From a checkpoint of a small transformer trained on Wikipedia.
Size: 15 layers, width 256, 2 heads of 128, MLP 1024 squared ReLU, vocabulary 32000.
Architecture: LayerNorm before each block, learned and rotary positions, biases, untied embeddings.
Training: 652M tokens, 5206 steps.
MLP neurons of a small language model. Each row is named by its layer, matrix (up: input weights; down: output weights) and neuron, and shows model dimensions 112-239. Each number is 200 + 30 x the weight over its row's rms, rounded and kept within 0 to 999.
After each neuron's rows, "fires on" lists the tokens most often at its 100 highest values on Wikipedia text that the model never trained on; "raises" lists the tokens whose logits its output raises most directly, leaving later layers aside. A number after a token or word is its count.

L11.up662,209,215,258,218,220,166,182,165,148,188,156,241,196,233,183,241,217,212,192,172,147,200,184,205,174,270,176,199,156,185,212,211,247,261,221,223,262,141,244,174,164,188,249,205,194,192,176,220,174,214,177,234,169,189,168,198,231,238,209,208,208,180,220,192,211,157,141,213,199,218,236,241,200,177,238,224,185,155,163,210,185,192,202,144,192,221,190,187,186,164,176,198,225,221,244,231,191,229,210,203,224,232,260,191,186,185,201,210,203,239,199,169,199,211,171,186,189,195,243,227,209,193,221,178,210,178,150,185
L11.down662,219,197,232,184,173,218,185,181,202,185,191,152,157,176,220,200,199,224,188,265,185,207,171,159,198,221,216,238,137,185,246,203,218,200,196,187,187,198,180,266,210,189,275,218,212,176,192,241,148,226,236,231,175,140,193,202,174,217,190,271,158,171,177,209,242,219,173,192,203,189,226,203,191,196,206,209,188,158,170,189,256,185,201,166,202,137,134,203,139,201,204,200,254,173,184,210,178,178,186,193,156,189,192,216,186,218,215,158,218,232,235,219,185,184,191,239,237,279,154,199,171,151,221,230,216,215,200,149
fires on: " they" 18, " were" 10, " their" 7, " They" 6, " band" 6, " Their" 6
raises: " they", " couple", " their", " pair", " married"

L12.up371,177,183,219,178,180,184,172,219,162,246,208,179,168,186,176,217,255,159,265,186,145,184,216,213,171,224,182,147,218,221,215,172,166,204,192,196,219,240,168,216,189,206,204,203,241,187,197,180,203,190,219,163,229,165,203,198,232,175,185,205,205,268,171,171,177,223,223,190,256,240,213,234,201,200,270,224,161,148,191,224,184,228,212,209,197,223,138,206,141,216,133,201,159,164,180,200,217,186,184,204,175,189,201,222,166,198,257,185,246,200,195,243,190,177,225,205,213,155,180,175,175,173,183,201,239,231,176,279
L12.down371,177,217,237,228,224,155,172,196,213,232,129,180,186,161,213,186,197,190,214,236,206,228,222,166,235,198,210,214,203,189,202,189,223,181,211,189,170,208,156,182,237,170,228,213,269,152,164,164,198,190,198,224,184,212,193,199,274,193,191,158,222,133,221,222,208,283,188,237,185,217,243,205,197,130,237,159,90,213,234,202,168,227,191,218,251,222,235,210,210,215,209,237,197,172,192,200,211,201,213,191,199,192,181,167,200,183,144,156,123,161,271,182,210,208,203,251,163,177,191,252,161,164,225,201,235,212,204,187
fires on: " 17" 21, " 16" 16, " 15" 14, " 14" 7, "–18" 7
raises: "67", "76", "86", "97", "69"

L12.up25,202,237,161,215,154,180,159,259,171,233,173,215,182,162,201,180,205,181,205,196,171,230,209,184,210,193,231,165,197,174,185,118,215,223,195,271,250,225,221,172,214,213,216,155,274,283,197,143,210,195,177,191,174,223,171,184,164,242,235,221,155,221,190,161,187,206,243,211,257,232,175,206,205,196,219,189,236,214,239,216,172,206,203,209,218,260,232,235,245,200,200,221,222,170,191,170,180,170,224,129,191,208,206,221,118,169,184,168,225,191,187,220,196,243,221,190,253,144,158,241,189,210,200,226,212,231,219,202
L12.down25,169,200,232,251,197,204,207,202,245,200,221,223,195,160,190,178,189,233,220,218,179,235,213,177,200,240,210,202,197,180,176,144,167,185,181,191,237,240,263,162,220,182,220,183,262,243,149,145,174,127,192,218,198,170,191,204,225,194,166,174,191,235,170,118,274,166,216,239,196,173,213,224,228,214,239,177,171,215,196,164,163,149,142,193,217,213,192,232,179,198,202,232,229,257,182,201,217,133,188,133,139,200,176,274,137,184,175,190,229,147,215,208,183,198,210,244,196,155,173,252,181,198,179,265,149,247,216,193
fires on: " League" 19, " Serie" 12, " Sheet" 9, " Model" 8, " Group" 5
raises: " B", " C", " D", " G", " A"

L11.up349,228,256,150,140,221,191,223,209,241,230,165,198,222,144,178,184,232,208,201,190,199,236,250,223,187,173,190,223,204,207,222,181,221,192,172,204,214,210,199,193,230,164,250,216,180,190,181,171,286,163,176,220,158,170,226,216,116,238,215,183,192,191,211,211,167,240,228,232,220,213,150,175,223,154,196,232,190,188,204,196,192,178,184,231,211,202,154,135,227,206,176,214,248,185,206,229,183,225,194,186,157,195,156,198,204,269,199,153,183,214,135,168,202,185,239,247,172,225,185,203,196,180,158,285,209,163,236,264
L11.down349,212,167,267,173,229,227,238,226,170,140,211,111,215,171,169,232,200,234,206,204,180,201,209,163,210,212,191,207,198,207,183,238,173,239,208,227,243,173,170,189,201,219,237,172,193,230,233,176,215,219,210,182,207,248,201,220,198,226,212,208,203,181,243,147,242,203,263,190,251,213,231,200,181,178,164,205,140,209,231,245,178,193,206,188,212,213,179,162,217,260,179,211,242,198,226,207,204,211,187,228,214,173,226,254,191,212,191,155,178,192,148,184,191,232,213,180,220,196,188,248,195,219,203,256,197,187,218,170
fires on: "-" 41, " \"" 8, " mis" 6
raises: "hard", "purpose", "water", "day", "head"

L12.up524,202,250,210,192,198,158,160,230,237,184,198,177,192,220,150,183,181,161,199,192,183,226,217,216,194,176,229,125,225,205,247,184,166,257,232,145,225,158,153,195,163,165,243,230,212,138,148,142,210,252,209,187,218,230,255,192,202,241,194,181,166,230,188,179,168,197,172,168,276,220,184,194,174,154,167,214,246,215,223,233,169,196,217,196,212,203,270,200,236,186,258,209,194,220,183,228,174,221,208,244,240,179,132,200,153,192,225,237,209,214,257,178,206,224,208,233,215,214,205,190,147,176,208,201,171,179,172,179
L12.down524,171,235,212,176,175,224,221,155,192,244,193,163,136,189,153,201,238,198,180,217,188,179,232,192,190,223,186,210,216,228,192,177,199,180,187,211,224,195,184,157,200,236,196,202,162,186,172,208,225,190,160,198,221,176,223,205,183,218,224,205,189,227,220,207,161,268,200,223,226,187,175,180,221,202,173,170,336,211,155,192,234,206,240,178,197,211,193,178,218,194,196,206,220,174,209,203,204,177,224,210,187,177,131,164,181,197,225,197,222,212,440,170,210,212,176,182,185,223,200,199,203,246,191,206,161,206,168,252
fires on: " " 28, " 1" 20, " |" 7, "|" 5, "N" 5, " per" 4
raises: "34°", "056°", " →", "mic", "yan"

L11.up981,190,160,174,196,149,189,196,179,184,230,242,202,186,241,211,208,188,220,206,165,208,242,173,197,146,173,230,192,194,236,206,182,173,233,182,195,184,144,205,261,215,173,174,215,163,213,175,225,121,215,196,217,182,227,261,203,206,217,206,216,192,184,206,222,191,243,191,225,164,181,228,228,205,178,235,220,174,224,196,259,232,266,179,107,236,217,186,231,176,169,169,260,196,144,200,214,248,241,227,154,227,216,217,222,201,216,158,181,251,140,204,249,200,180,213,176,194,208,205,212,216,171,206,162,173,211,136,218
L11.down981,179,198,186,237,189,192,218,225,238,177,216,181,218,274,208,211,229,221,189,114,218,172,210,191,199,181,192,224,240,255,188,227,190,220,242,247,183,128,192,240,183,238,174,217,186,175,216,220,167,173,220,183,201,211,234,174,202,213,175,174,234,199,241,209,227,216,235,235,230,220,180,221,208,158,200,180,193,211,222,194,200,248,194,161,187,215,225,219,163,246,230,129,187,209,172,219,242,196,165,226,192,285,229,202,210,223,115,218,213,231,211,216,180,183,143,197,204,176,224,197,202,177,203,152,135,166,157,155
fires on: " C" 37, " F" 31, "C" 19, "F" 13
raises: "lio", "lip", "lop", "ang", "ling"

L9.up546,139,203,177,189,189,282,249,203,222,220,241,260,146,195,174,161,205,155,156,264,168,170,189,180,170,206,259,215,238,183,164,187,225,183,259,184,200,204,165,216,217,196,197,246,205,220,184,211,154,199,185,176,226,211,261,214,210,246,164,178,214,173,163,176,138,251,199,227,174,242,215,217,235,251,221,229,194,186,173,155,163,174,204,180,185,199,163,218,169,210,168,156,177,216,190,265,212,157,166,159,128,181,192,213,223,184,240,179,156,191,204,230,247,190,255,184,189,206,182,219,213,189,233,230,218,172,185,181
L9.down546,158,248,242,209,196,180,265,214,220,214,158,212,152,219,195,268,184,182,171,171,174,163,190,212,185,178,210,162,206,197,220,226,239,225,205,202,183,197,203,193,215,203,203,212,247,184,214,185,243,243,171,225,198,215,169,191,218,143,215,207,211,122,169,210,176,215,221,195,106,164,156,231,139,186,184,201,201,224,224,191,230,208,157,209,213,266,220,193,225,284,218,204,184,251,160,216,194,176,188,190,160,234,171,151,225,183,174,185,190,209,184,188,196,229,224,198,199,253,155,207,191,184,268,223,217,197,179,192
fires on: " in" 97
raises: " support", " particular", " favor", " turn", " addition"

L11.up100,174,224,230,165,207,219,194,193,300,178,196,162,214,246,222,198,207,174,242,208,186,210,222,235,208,184,205,201,235,240,251,201,199,197,227,177,149,236,180,164,159,238,238,227,192,234,176,244,208,176,163,200,202,210,184,214,202,122,253,246,186,202,204,173,203,199,247,186,217,178,181,232,187,211,185,204,203,186,189,179,207,216,223,139,166,200,198,222,206,125,169,185,216,224,191,197,192,209,220,178,197,195,231,224,166,196,191,203,140,217,180,217,206,218,153,226,215,200,223,226,154,191,212,187,223,212,185,239
L11.down100,161,166,174,246,190,161,182,170,183,170,171,184,238,210,195,163,208,218,222,184,215,225,203,237,199,251,185,198,207,217,151,217,232,206,220,220,203,214,153,234,183,216,166,193,248,165,157,175,176,180,242,234,225,230,175,174,255,180,152,201,228,209,191,195,171,188,185,193,212,202,247,143,179,182,182,163,197,151,153,224,202,219,238,206,223,182,168,148,197,198,265,214,190,213,244,186,224,180,213,173,211,179,212,147,162,223,175,215,206,180,186,143,214,243,179,218,162,206,222,219,191,237,185,116,255,192,207,184
fires on: " co" 17, " Go" 11, " Co" 10, "co" 10, "go" 7, " |" 7
raises: "wan", "wig", "ody", "ota", "se"

L9.up917,176,158,233,172,243,177,235,171,179,181,217,167,209,237,207,173,159,200,151,230,254,134,206,169,231,189,154,237,160,191,217,251,232,264,237,209,172,157,188,202,198,190,173,197,269,179,182,186,167,236,216,231,243,182,160,176,153,185,196,191,183,205,182,252,248,228,231,178,221,155,198,225,202,245,211,206,233,239,210,253,180,191,212,168,211,210,179,189,206,209,232,240,184,202,185,229,211,179,157,205,150,200,223,154,143,218,201,163,190,160,180,211,214,213,191,180,217,225,203,240,205,216,152,224,238,195,218,241
L9.down917,180,276,204,215,247,186,244,241,220,216,156,239,216,227,202,155,161,213,219,137,209,193,225,197,222,239,177,165,238,177,144,217,173,197,212,184,167,176,213,197,151,255,209,259,163,216,217,229,163,195,167,198,202,205,165,199,172,198,239,215,183,207,234,167,211,164,210,242,204,207,166,208,197,245,164,233,187,241,218,182,180,217,166,202,217,193,222,187,173,251,126,158,207,235,202,151,213,226,129,164,245,201,159,175,207,139,195,172,182,204,194,195,203,241,193,204,119,216,188,222,222,169,177,128,176,188,188,246
fires on: " a" 34, " |" 26, " Co" 5, " large" 4
raises: " numbers", " number", " wide", " variety", "fic"

L8.up801,204,247,233,178,179,209,185,231,162,206,133,194,229,201,165,210,154,147,224,246,232,218,258,169,216,180,177,184,117,270,213,162,183,165,196,196,212,235,172,208,187,205,165,215,172,222,134,204,190,216,171,237,189,165,181,219,210,173,181,224,167,208,219,205,165,183,193,212,217,189,248,180,190,225,211,187,173,218,242,247,245,225,146,255,232,200,217,210,170,246,205,198,243,202,209,197,237,207,208,198,196,222,198,164,214,247,157,182,206,201,256,196,134,160,203,153,197,143,190,191,249,249,206,208,211,240,219,244
L8.down801,163,207,206,225,163,219,191,188,235,238,215,235,179,214,175,202,180,218,180,224,175,163,221,182,229,180,176,191,149,224,224,211,155,224,185,177,232,214,182,191,178,186,220,193,211,238,273,217,181,222,168,201,128,221,218,231,241,182,163,221,222,198,176,208,197,214,183,212,166,206,179,222,211,212,266,120,196,226,196,174,181,198,227,228,235,159,229,191,166,229,202,217,199,203,225,188,201,223,219,266,194,168,184,171,193,185,226,185,207,186,265,178,197,155,224,207,205,184,224,201,246,250,151,160,197,232,199,212
fires on: " |" 23, " the" 22, "|" 10, "-" 8, " zone" 4, ":" 4
raises: " 2006", " 1987", " 2009", " 2013", " 2008"

L5.up663,159,198,171,191,186,202,227,194,211,199,196,245,162,228,218,217,190,147,239,220,258,228,183,243,232,229,235,222,165,201,203,218,207,184,169,184,211,216,229,159,183,275,198,201,173,182,230,201,216,143,153,207,246,212,224,190,202,216,208,183,158,179,163,186,189,166,215,208,195,186,161,194,274,204,229,248,204,238,260,174,215,266,182,195,209,187,202,190,211,148,238,270,199,206,256,180,165,214,211,184,211,242,218,237,182,150,265,193,215,199,154,204,174,186,214,166,225,112,162,222,123,225,180,243,185,198,161,219
L5.down663,223,156,236,211,230,189,188,158,182,202,195,196,257,202,186,184,170,180,145,164,195,168,134,175,152,216,166,190,204,185,211,203,173,193,208,214,186,181,172,232,154,157,232,196,235,236,143,244,183,205,226,243,238,140,157,195,178,211,187,245,226,221,177,186,177,253,157,239,186,196,189,223,217,226,189,196,170,180,191,175,161,234,220,187,188,180,216,202,170,242,157,196,215,246,196,163,248,206,249,183,191,121,195,178,201,260,205,183,227,196,228,242,212,236,198,223,145,270,191,212,229,165,196,177,167,237,192,223
fires on: " and" 98
raises: "ties", "ble", "lets", "»", "]"

L11.up546,203,235,186,213,186,179,245,181,229,227,218,230,184,165,168,172,206,122,205,200,200,220,200,201,242,182,191,201,190,149,170,185,227,168,198,155,166,159,209,195,191,158,192,223,179,239,158,200,172,257,137,221,208,224,231,151,131,184,188,266,168,237,249,209,166,181,180,208,206,199,189,169,181,170,216,176,278,234,193,179,148,214,172,166,209,162,153,189,228,206,229,184,221,192,194,227,212,210,200,186,156,206,147,175,216,195,220,229,202,211,209,180,243,174,221,200,227,162,173,148,246,184,194,197,164,162,193,266
L11.down546,217,198,210,247,212,170,186,225,212,212,242,181,154,168,206,194,231,148,197,230,200,217,230,148,215,194,209,170,238,200,200,162,193,236,264,173,227,200,238,244,206,147,168,223,177,187,205,198,207,194,236,222,182,246,239,173,207,175,200,179,125,218,216,209,185,177,206,182,179,168,211,212,194,121,231,239,208,202,183,202,197,239,193,234,203,177,164,156,198,249,212,196,188,183,184,189,271,242,285,116,205,209,211,207,221,190,193,215,189,228,175,204,206,193,206,151,231,121,164,203,245,166,145,233,257,229,170,261
fires on: " |" 32, "|" 23, "\n" 13, ":" 7
raises: " ", ")", " —", "p", " extended"

L7.up746,166,210,190,148,284,162,178,246,214,209,210,199,162,189,245,185,183,244,240,245,204,207,227,161,153,202,248,197,208,203,219,189,235,236,163,199,183,176,149,230,176,209,210,176,199,205,211,222,189,180,216,215,263,196,222,219,233,181,212,231,179,200,193,227,214,144,185,195,225,190,194,207,212,154,161,202,220,217,200,228,194,128,218,196,216,209,90,210,208,198,139,232,169,185,211,221,207,155,228,239,159,232,211,164,198,178,198,203,212,214,233,179,236,213,160,200,193,219,162,194,190,158,165,193,189,219,194,224
L7.down746,157,261,240,227,175,185,225,165,212,160,197,223,214,180,211,192,200,226,168,166,159,230,184,219,242,181,185,127,186,211,191,176,229,227,238,188,215,219,187,212,212,209,219,186,246,127,256,207,185,208,198,154,210,232,234,199,172,203,205,210,222,215,275,156,199,223,253,204,236,173,208,200,150,245,243,191,204,194,203,188,175,226,157,251,175,256,198,140,165,167,158,166,213,191,197,182,175,179,204,250,186,242,230,229,155,192,192,216,208,208,180,166,230,169,166,162,182,193,232,192,255,213,232,203,232,218,229,193
fires on: " and" 57, " to" 30
raises: " improve", " create", " bring", " assist", " achieve"

L11.up309,260,238,215,156,163,159,191,193,176,245,206,186,212,225,182,243,123,200,232,180,191,231,192,204,174,211,212,198,189,229,187,206,186,171,171,187,221,165,203,196,238,155,212,211,199,206,241,206,223,190,218,152,276,167,210,209,189,230,178,175,199,176,149,221,227,215,194,203,213,193,128,201,207,179,205,145,219,241,161,243,192,182,196,205,158,188,279,215,192,170,181,214,232,210,249,214,164,223,174,280,122,231,214,155,192,150,223,218,138,261,172,260,213,233,208,176,199,197,193,220,203,219,210,214,263,230,176,236
L11.down309,155,248,160,197,208,183,179,204,197,243,214,233,230,191,237,151,197,156,227,176,185,200,250,168,186,145,250,229,223,168,235,198,239,185,181,190,215,191,222,256,187,178,190,171,171,204,214,237,216,198,212,148,173,212,233,215,221,195,169,210,231,167,180,164,232,182,208,185,210,160,230,116,167,129,254,218,199,275,205,107,176,165,229,235,239,208,262,173,253,219,221,223,193,221,204,216,177,221,235,208,193,200,214,221,171,221,168,188,171,214,200,253,221,194,175,180,190,191,231,233,171,219,225,234,193,190,263,221
fires on: " |" 73, ":" 26
raises: " 3,", " 14,", " 5,", " 7,", " 10,"